MLP neurons of a small language model. Each row is named by its layer, matrix (up: input weights) and neuron, and shows model dimensions 560-655. Each number is 500 + 25 x the weight over its row's rms, rounded and kept within 0 to 999. Numbers have three digits each.
After each neuron's rows, "fires on" lists the tokens most often at its 100 highest values on Wikipedia text that the model never trained on. A number after a token or word is its count.

L3.up2222:486493520481485542499484521532525510482495479519535453519529478477455482484490457521502506500547523487510546501532515479487499536490527492531493485511491518472478457473568463471498516502471544478537500500469524496486518587520488526509512476523477511507473541503486440508516469487478525512
fires on: " Ch" 17, " ch" 15, "Ch" 9, " | Ch" 8, ", Ch" 6, " of Ch" 6

L3.up3509:501493491530550498545512495494552438519465528498537470518502501521504472492495520515512429466488504542507481520493474489471498511501507474539509478476548521501481489480477514497478484496528515473514530504455515503495489483500466572493491490526470502503506504493492529496509477543503473518
fires on: " who" 18, "\n" 11, "." 9, " |" 9, " what" 8, " which" 6

L3.up1405:499512515508517462483495489486511486510475497490486532544528498465505501498521506473489457540508515465506520512504461466489552492496510480477472497479506424502492504507502497466563557465491487494528508493465499495531540466515495498487532471506461496541506486495501475447502509513433502522
fires on: "000" 23, " land" 10, " water" 9, " area" 4, " road" 4, " information" 4

L3.up466:470502480480501522502460497493479447492502506515493498529436476487494483483510454488490553485537481506492510495441490529499496525538470506492480459478510528485509507475537513488531520500539516497501482491456553492521494546498473520502454507465486532509452502515531526518530529501462515486
fires on: "i" 12, "in" 11, "ide" 11, "icro" 7, "ick" 7, "ok" 5

L3.up1445:509497499491464547496521501525462489505502537449559472503495479470527480474489478515534490488520512513479490505485496490508500528462518495537519540454523497486528512500487497497517496504459472484550487465506501509513518542509497556483503501532485465493528459509516500479527480479524505509
fires on: " | " 55, "100" 7, "98" 4

L3.up965:509542469533495503480514548498512478501498473500536453505505480486472467455502459529503491493491475532515500506482444491506440497502507436496510502488545509520520487452466477500522549528524521468512557444508507461510472503538502532515536511499503494536485488540529489504517483502495498536
fires on: "," 29, "\" |" 15, " |" 11

L3.up914:505496489477520467547499499498512461488508493436530487517508487442482494480462537533505486468517471532490473462527483473514521507496521500475507537490489485527504471497515469492531505492488497470546554545509498513547522489493482520506475470517494486511517451480490443503484491528499489506
fires on: "\n\n" 62, " one of the" 4, "| F" 4

L3.up2054:490501472495521519495481525483487456478529537465525492503450512458489464485491461518524521535528486506521532528499532458457487490504513501527501499499485512455490474498475442496539517501476504493512470483474490485542524484478497483481490500461480490510491471512484502528513516488452476468
fires on: "-" 63, "978" 8, " ISBN " 7, "4" 6, "0" 5, "7" 5

L3.up2498:541494475526513481545486528513472544513448486516507505513503464446516494491489500520524463481491511506509494490519516487508501484497495502513493462491540442509465494485516525469500490524545513494543531462517492507518518441522481490487503528482490501494489464458474495520517511529513517470
fires on: "\"." 26, "| " 9, "\" |" 7, " while" 7, " In the" 7, " While" 6

L3.up1394:475508464539455500471438502476486514508533486525519494503521481460498465492497486573494515504495494525523523509522544414500516490447506466508488483446474491500489453478519533505493513561502507460526490513518514483511502524503482483484519482508472523499504504502511509508507487519520501498
fires on: "," 45, " that" 12, ":" 8, ", a" 4

L3.up3054:478514492498523536516516503477541464485515489503503538526472486470498470482501469500474541528497514499518536510468459504477447496530506504530504493503478522436497455487467457496501509473531490484529519477523471494483510566483508506490535497485498489515529500452493486507503454442492489487
fires on: "ly" 32, "ely" 7, " ever" 7, "ally" 5

L3.up1342:516457501522544522548536499556504466429505473480531501522522492480489479475504498542532458459492521517498486488522553489522466480455471492548488510503520520493555485494499468511483541527489495481506514470456505478523472513453490503481534518531481493504490477470476483498505528463515515459
fires on: ", and" 57, ", and the" 9, "," 5

L3.up1124:531511469514481496523430503501519516525496505496508501514469495500482485510480460486491508552480525488509495500506512511471531486534491497487459459479519507469510467499530513551516521501475477512519533501474510483487498512515484515524499514510483492501492480525516481513497508526516491515
fires on: " as" 26, " over" 11, " p" 10, " on" 7, " in" 4

L3.up2793:507490491536506531477480517509539512513494482510506485502502487479491459488494475507485508508500495495551562485506473485510509506480483486513498554495512448490503485493499508543510542505513500500515525481471526506526501524491519473458485482526481494519546451439472470539500508523561503463
fires on: "." 54, "!" 9, "?" 6, "- Website:" 4

L3.up2918:496479488496506532502454509551491504446518552513521511508479494475483495488507505541480505514484523509485515505499479499498493499473465474542522500439518478527470505479472522526472493502502509496579516507501453494498486516500515470473528510490502526486505511546513521515509500518501553502
fires on: " " 33, "'" 22, " substitute" 5, ")" 5, " title" 4

L3.up2286:493528484529526526515498475481522516519537495497546484529491522479475458465518481538532542486525450494482496522460490482497517498525509485521525505490561485504515505463479512460532459518468477476501487432505484443488475463493505493479542494467467513490493471459446519520506487504531483470
fires on: "\n" 68, "| B" 6, "|" 4

L3.up2507:519477463519485475500497490503498461505513481481513465549480480493475476482494490495491512481485477522501506522455515485491484518533536497495449496455511512490503459491493490489528500501496486450529483477432527522513535512521496519551538483485493492522494545519532521489510497470514446545
fires on: "–" 19, " to " 10, "R" 7, " and " 6, "st" 6, "-" 5

L3.up3250:464504490518482527531512508533468505475503534524517482516514495509474501483490494484529475495489469455490521503474492501505524501518489497498474501505497476527501512504500475539529508536464543515468491478503465493513480508446512507527506501496468516496503502511508459492519474515468523498
fires on: "i (" 23, " | " 17, "\" (" 11, "u | " 7

L3.up1689:489498479553511563465482536534497526536522514487485483530535514496527511508484529514475480495487544512505521520510526492480518533479465513512514508490499467538511500493492484499492503501490480501509540509503486547498513520478488499527512546472488440474516524502547504504493485499490522474
fires on: "==" 32, "===" 16, ") |" 5, " remained" 4, "a |" 4, " is" 4

L3.up2679:478513505538516464537481526483505488489522430526550474492518473505533502482543526508521479542546474508502479516528469483507487525461488511497511517491462526490505527488526450471540468506501459502483532514511447491533508474535517506508503453474522506462449520462513459524505494541479530501
fires on: "," 29, ")," 23, "a," 12, "o," 4, "er," 4

L3.up460:461518509547497486537486481476502487478514468490516502519523512501515506495492507502503537494520518482515514489504446540501500500456505456514506532513538480515497484499518540501508441554473490478519486480500494481543543449449505494540507474519520503502499506500521509497481490539494519487
fires on: " | " 41, ":" 16, " has been" 7, "ia | " 4, " has" 4

L3.up2377:471487504496554468505496510517516525541529508491494495508509489503520490475524474506530498519518495552500562480497521470477533488556475496522487511481504507505533532494506500506518450530518502486506510464504514517504477510486500474506461496492525518499491498535523494504492503472480531516
fires on: "." 22, "5" 10, "3" 8, "4" 5, "6" 5, "8" 4

L3.up2798:459508493526531497508494533511498465557515483510502472510524478453505466486462478537523488553515467490495498532478490458452494499530466510501511488502501505452517503469493486539507500523480495485492487420490541494535508514527492493493503520477524536516513486511490484541501488498469478497
fires on: "," 34, ":" 13, " -" 7, ", " 4

L3.up14:510554509501509534527463500523499536500478496477520489543484488492521477484473508489538494533483432521527517492474461477509479511524488441528457489474523486507452472486440490518531448505503540439490519506509499503494499531489489497504478515505512487522497470529508517510505462534551476526
fires on: "\n" 84, "\n\n" 16

L3.up2997:496528508516513513531487476517486505482526478489570477502510493475481478477488493504504451496539473492510479554495488482476495487538490523523461465494484479499495529485493493502508514477523529456487495483474523509478487493483514499531503487533477522530472473507470430531528512510512493471
fires on: "2" 18, " | " 16, "1" 14, "°N " 4

L3.up913:464468473505544542478500469468486462508523494514537509515506470485524478481519454501454529544494511511542484525502484483488471515505502531509484465452481508481527481501516510481479476538502499480529474456511513537490493524461503473528482526510496510491476521497498503489506509512481498462
fires on: "; " 24, "," 14, "4" 9, "2" 7, "." 5

L3.up3497:510480498500520481520511478495530494473519430526522479504523494498542459474485537495516468486506497523512451499466496487474482492520458524521501510525480489499512499454517528507488507523486574468463535475488502511547472522502499478487539512513496497460455500501507490549492470510527494496
fires on: " =" 25, "\n\n" 23, ")" 8, "024" 5

L3.up2854:527468461527477555494495512496516515544482518551548498496505477501494480495532472523519523490487488465549498507502512452507497513483526489489502451478500473502480494483491495536501523523482500476478494470465502494574493500453463490479474536511481466494520465476465464534479516522534501539
fires on: " and " 32, " over" 8, " up" 5, " off" 5, " on" 5, "–" 4

L3.up630:451485482518514516487529518500521517497453530494506472538520450499474466465539530518484507525523450477508517524508531484466474500514471469501532502503500537522493485465504508542535470508490516479494446471490476503525518491517519489459497517490477529496532520537512478558509488539492506500
fires on: "1" 48, "11" 7, "7" 4

L3.up1334:499488515531541495487518480501505506460516449499522509473509569489522495494499495494453518479498472517491490507474481488513477512498501476497484477529498483510516502483486518489470452529500509477505474496523535477468481459454526508549487465457484526421496563501513512496509521524496485488
fires on: "." 45, "; " 7, " |  |" 6, "b" 5, "\n" 5

L3.up1045:418504525470481522478506533549507459524508475480505475555489493508482488503505505525521503510512448489492487507488518487482527497500527527500504490482512481465508484485520504509509491521483488485498503475517541495485518479527493523517504536537515512495502532470527527491522494507474471483
fires on: "2" 48, "| Chart (" 5, " to " 4

L3.up2014:509543491511539488479507499484498499530481487465560484519495521469524493492476494476499459470520490504488516516488471466484470512526491522542481506497542529457537524451483467508566492497465529476535474470491507498518500511492488551497471495514494490500464469441531441559493495461521473472
fires on: "\n" 24, " =" 22, "\n\n" 6, "°" 5

L3.up2301:467461486538543494496459498548551434499516501516505515533476504481487502493489492536504460484526489535492500510531466511460507494553490536529479477497544521504450514464492518469503464515492507497563453442479473492491507490476476528509478506492427507464542493486512472495510500507526499511
fires on: " " 54, "s" 13, "ons" 6, "\n" 5

L3.up557:465488463482457525507528483495472503489494484525536498512490524481469477493506483566536526505500504513482518488498505444524532483491491464501523488508503525462512490494450519506487450522506482465503532463509524493477513527466486518508518505484493503487450534527494515544515431466508481523
fires on: " f" 27, "c" 7, " m" 7, " in" 4, " J" 4, "hyl" 4

L3.up2491:502473488482537502507468503467527489477513516461465491528471482454501476500501513544523512519513513531471516484489506473511491517510490397521473467465522527507481492499489476513497491486512511492493524492487486514527475535484493512528491522468489509533478502497489538522519484514536514455
fires on: "\"" 77, ",\"" 5, "\n" 5, "”" 4, "'" 4

L3.up1730:515477506511507517520513503475470493472531517500504463510520534511520500474503536506504517471500505486472495527503490494503460451463514481532482537511502507513507514469470487475534465528496482504484560506523491497510470519465499496510499491552496504491472486469517500570518470515515487523
fires on: " and" 47, ")" 11, " overl" 4

L3.up1046:484511503491531562548481544508496440493538532544497500498483485485484487468512465483498467504517529510507478511459507512501488490470490492503497470504522524493537538497463515488519508546543560511499515505515482493518512507492503559545497495514467528445479462498522504510483474530513531490
fires on: "| " 18, " | " 17, "\n" 12, " m (" 10, " yards" 5, " assists" 4

L3.up3101:519492502522534537484498488465490483474509493491572496511521535505558472478505490482522512477531507518538501521404522492463471476499509522534507515488484502465485464468508503504478478535515540488501497461525522465492494476492515500488536443484519533503499518517504522506504492506531495464
fires on: "–" 21, "- " 16, " | " 15, "/" 8

L3.up1467:495504486533525523568497499542475506519525485479524500495492483451490505503504513511501528532514503521498507498504528462505525502488484505514499470440451468530503483501474479542509476509481476463503524490470479474514479524479526476470526508505518518493484477496534503517495450509492522447
fires on: " He" 27, "," 24, " also" 10, " A" 9

L3.up988:480533454522505475502518514497469489495523492527509497495477517524491472491467404484489527508524483515506470505504474513466454496513467488511478507504524519491494501491493529456528548540484516494485462481498511510501506488503509530512486495503453492535493489468479490494510526492522497493
fires on: " | " 34, "- " 23, " m" 7, ": " 6, " med" 6

L3.up1455:477505481508516488523477516496459500510468498483499503460483493506515501485529465555507508498499490498507504507478486533481533522492493524532505515519471501500480533453465476458513501524538531502527512483471497494528535512491508460470499500490475494463485463474516451476516524485491463498
fires on: "ly" 19, "ric" 11, "-" 11, "ri" 10, "00" 5, "." 4

L3.up1502:495482510546488488480520509505494485546481484490571494541507491468496488488501470513490502480508511502501453491508495429544497507510497449524486542478479508502504508490498489493502470516508501504488483530456503505479476486468532497495494515508483485485506478445498496534515518544511542502
fires on: " T" 28, " and d" 8, ", t" 7, ", d" 6, " for T" 5

L3.up2257:537497522484496500532483482501471508459510519452535509501534485477551491492490496491537468518527458519490512485452490545506495497516511493523453478496532516492474493480462494509506421537552484482531480487481539503508516530500497493503500477466489518473536555469487494532501488533528462508
fires on: " (" 32, "s (" 8, " (P" 5, " (b" 4, " (A" 4

L3.up1312:481539531499484545516508503506486479491484491497537467502485523512515481481474450531497482470487492504500519487451507546500477480491477487519508505487480466468528511451482527492467514524507497484548481492488536485545492574499515504459558534546486475525510511442453483534528470478509512510
fires on: " or" 36, "," 7, " without" 6, ", or" 5

L3.up3353:497527519465496469512514500501490497499537489503548472471490524498573471490508483476499486482533454514495506511449546513535492516515501467542535478512528552473509546478471483470545505502529501476507530476533493499505502480508475520484522480506486476538494472462533464543506475458498474501
fires on: "\n" 39, "\n\n" 37, " |" 16, " medal – third" 4

L3.up3370:535462496501517509513491516511431485466521505521504524527538539545492487489507505464499498547498514492479483495489521477498458527468495438525497512511471479498509510490481492502535488492541490468487500471468516472524476501507496545512517509555489512504482455472474505497510490487505519455
fires on: ", and" 18, "," 8, " and" 8, " and the" 7, " and a" 6, " or" 4

L3.up2241:509521496473486481505457489461508486542470491476514519510477468491544480486512470545534536490474516555512516489487495471518533514517500497515504503517482519501488496487483521514468435514504472462515492522430516509485510504505503496506509530540505539484495461463480503538499505549461497472
fires on: " d" 21, " can" 15, " could" 12, " he" 7, " pl" 5

L3.up2120:483485468494492546519499497500541468485492491511561504532496482486511494486513527536518486503487486544515476466527501417507476536496480487525447470503552466488506509506496489444541482500546453502524514482468535526467500498478541547443445485529450498458507512457489497487508495544492511538
fires on: "-" 14, ":" 13, "-G" 7, "-p" 7, " \"G" 5, "-g" 5

L3.up1184:486479472539480517527479497533467504492518484482506517477504520495475493489531452492488483518557503522495467518475498458490490508478463416489490479513498486507475511476506495524520497499495521479494543487434489508489480528513500507517491507500457509494469496505492454541487529483526506499
fires on: " S" 75, " s" 16

L3.up1375:536505482556503489504468506457472532489510477521493508537515519532500476465469495511530526500496471476485502514496488496510482506500493532494419518475505516501496527469520505537522489541471504497456509484503456491533496479454500482497525487507506543445460523453490473486493496529551493518
fires on: "i (" 23, " | " 21, ") |" 11, "a (" 4, " (" 4, " |" 4

L3.up2915:494543500496498505521536533510486491468466520495551504511465499481466484513486506483495512448522499464473513479464449473514510533486504481564504506481534433515518479514493511520503506522492550473532508488512489520511495531523461497498483459524484516500484497515531532555513507485470510476
fires on: " Th" 21, "Th" 18, "- T" 12, " of T" 7, " of K" 4

L3.up103:481538512506495477512505515503503514508488486509516459513495510453520507491532496541504471545514497476483500530494468519512499486458494521532484507537432440504504480506525510514521486486480510486519555490476532491501501496499499468505516483525512519483479547492511452500516504553517535496
fires on: "," 31, "s," 21, "er," 4

L3.up2502:476484542534510501464496523521487525568538533511568480513507495443539507497493483509480493500529467517523501503485512461493467493507489491493511478482489469497455507489478495491515501487510499464475479510515521483511515519507459510537481508490464526519514484495531537524529513524479489546
fires on: " | " 23, "1" 20, "2" 10, " on " 5

L3.up2874:483489478513494485532548500518518482480541490447538456498488484445480507505454474509526478501528430451513569509472484441497492492511491526540553534483518493514521505482497491494492475483457510498513490451448502491499491491456515497471491492489489530511501456471486469557529478459515511524
fires on: "\n" 33, " | " 24, " " 5, "13" 4

L3.up837:478483472483517483498477504542503503495453518491513509519499471518492501506515487543499470496508414503521552511491508478518530519475507528501505440523490506491455522499500519534475513567502567492464494491499515506533536473475491485471496519499501503492463532538539492539505525492499476477
fires on: " also" 15, "=" 10, " as" 9, "'" 6, " that" 5, ">" 5

L3.up121:528500502505483498505461523507515522451484496517530498511544485513511500511512519506489452496491498459496473503466474487503507509512490493533528521523473497468552535513480525495504513503512469502489503462467531528496528460478501504522560492489488501494520488483503463508498457463518535535
fires on: " out" 26, " death" 7, " back" 6, " son" 5, " west" 5, " north" 4

L3.up1360:511495466490513500474502502489496447510505507489557462521498509544474484489496510468527516539529500529477543517462506483490474502552501492474531516459533464479497491507476534486471516479522467500516525511497549521519531491482483529520489478503491530533501486498483510500511500504497491475
fires on: " |" 41, "3" 9

L3.up2858:518538495475485523507552524522496496488505502468492485465480481483506466491496471486479495518528455509532507509464475540501489502524488438451498524513515521486484458469471511512530465543472531481498488467494497513500468496481493518497553446499501513459515477508487484524493447530479465509
fires on: " I" 33, " only" 8, " at the time" 7, " east" 5

L3.up2188:512518468496473495529489536509512505508500497514489510540478480472485503482476520522523516499530512505493470473478458485490496490489510488490473516456501489492512521482542536498517475497523486500542504476514555502512496522494490477555488452518501502519518494471488477522514502504510537501
fires on: "- T" 13, " | T" 9, " \"T" 9, "T" 8, " in T" 8, " of T" 7

L3.up1418:486519502538469519518499534502504452495515500479535485530547506510531466495499455512529484513514472500560484485499490493480513505512508522474534523501491536477476469501533435534496517543442472512537518447475479510476479484490458533491479506499462510531491455506508509479506478495493485503
fires on: " B" 31, " F" 11, " T" 9, " O" 6, " M" 5, " R" 4

L3.up2142:516506493485512463500494513527474495510516507478561490478493530502514481487508522475514465532491503484482458515491431529483427506471507503489517514538481541485494496484461490530545549510504520499481468492528516501500535533468505511499554458452518503540479471501551479466540504503455492480
fires on: " | ." 27, " | " 10, " engineering" 5, "0" 5, " | — | —" 5

L3.up1533:485531490519530531500482484496557514485525475515549488481520488469494498479522462526477512480524476491488484507492517504526496512484468489533518526544506478519507530491519529519445550491470489495467515489489538497528475530488505476489499501493473492509481549471549474518508461497493432472
fires on: " and" 24, " or" 13, " |" 7, ") and" 6, "=" 4

L3.up3530:508501492525484483518520493473502525481474489508485466536470460487501486498493479554495495450492467493469461516500475534481535486467519457516500458501493451461476464502483483501544511491532493484514488504483489526483473550522496508494507452481532499518451524478493451502522499488468475455
fires on: " Th" 18, " Sw" 9, " Pl" 9, "Th" 7, " will" 7, "n" 6

L3.up2325:507499497502535544511439508494522497490529449446495464504460508495494475486494500503532493480515492499502491501481486488487488505496486441527478472478511487512510494475528488491516514508519482497547529483522509478516523441463496509546498525491473540521509469449521492497499534489551532508
fires on: " \"" 60, " | \"" 11, "| \"" 5

L3.up1600:510507508540487474510490515483468527514554474513529465496554532457495499479512509494498529517499481523531480487507522539480507482528480502546535496504454499506493475485519494546527494521481476501508532471516498500558483485441500499512508484531477510481482487478466474537504501504488461513
fires on: " that" 30, " which" 22, " in" 7, " who" 4

L3.up1144:526529487522546507507500450533523470510481493477535507512511493483496483504474515542545463479499469568457486525475490477521472522503496481503506452528482493513495485481473479495473499543487571468506518506482513497463514476498462534500513542485507507473463521485470520512497511462515518452
fires on: "\"" 42, ")" 23, "”" 4, "\"." 4

L3.up940:491510496562519467516501524518478506483481523511544459496473496475535496491472499511530486496505462528498493519517497524460500489483489499511524461482519530481456511481492491517556494514488503503482520496504514479546500483499497481523527525471503496509444469482483465504519510515526466445
fires on: "\" |" 20, " at" 17, ") |" 17, " on the" 12, " at the" 6, " of the" 5

L3.up2144:534487542506507481522517494460525513501533500452517478508502504509515485482471519521523471522489516470500487518463522489480511503493512480536489475485510468495488519470475493478507483507475513497549503520491510496512562504496519516519485458493498484516503520504512458497541492511495503502
fires on: "al" 26, "ing" 10, "ural" 5, "iving" 5, "000" 4

L3.up2499:467493487495484538433452514529508489514501493510496468491476464497465488489440486530524517551543510463502505497507504478519504526502504487520481473478494463521512481493504533556506511558536486490511532497509544516475535530536464506510496521487498535489528501505479518481518496525528553450
fires on: "2" 45, "| " 6, " the summer of " 4

L3.up2813:519490487489532478498533501492531494515476488497497509518499500453524499474487509515501492489484466509475507503515513509515465507474485459541496460525558507486475511522425502519493505501505553486483534515507494505515511508465496493486479515488493506463460485475547511524498483534456477476
fires on: "\" |" 30, " | " 26, "\"" 5, " Attendance" 4, ";" 4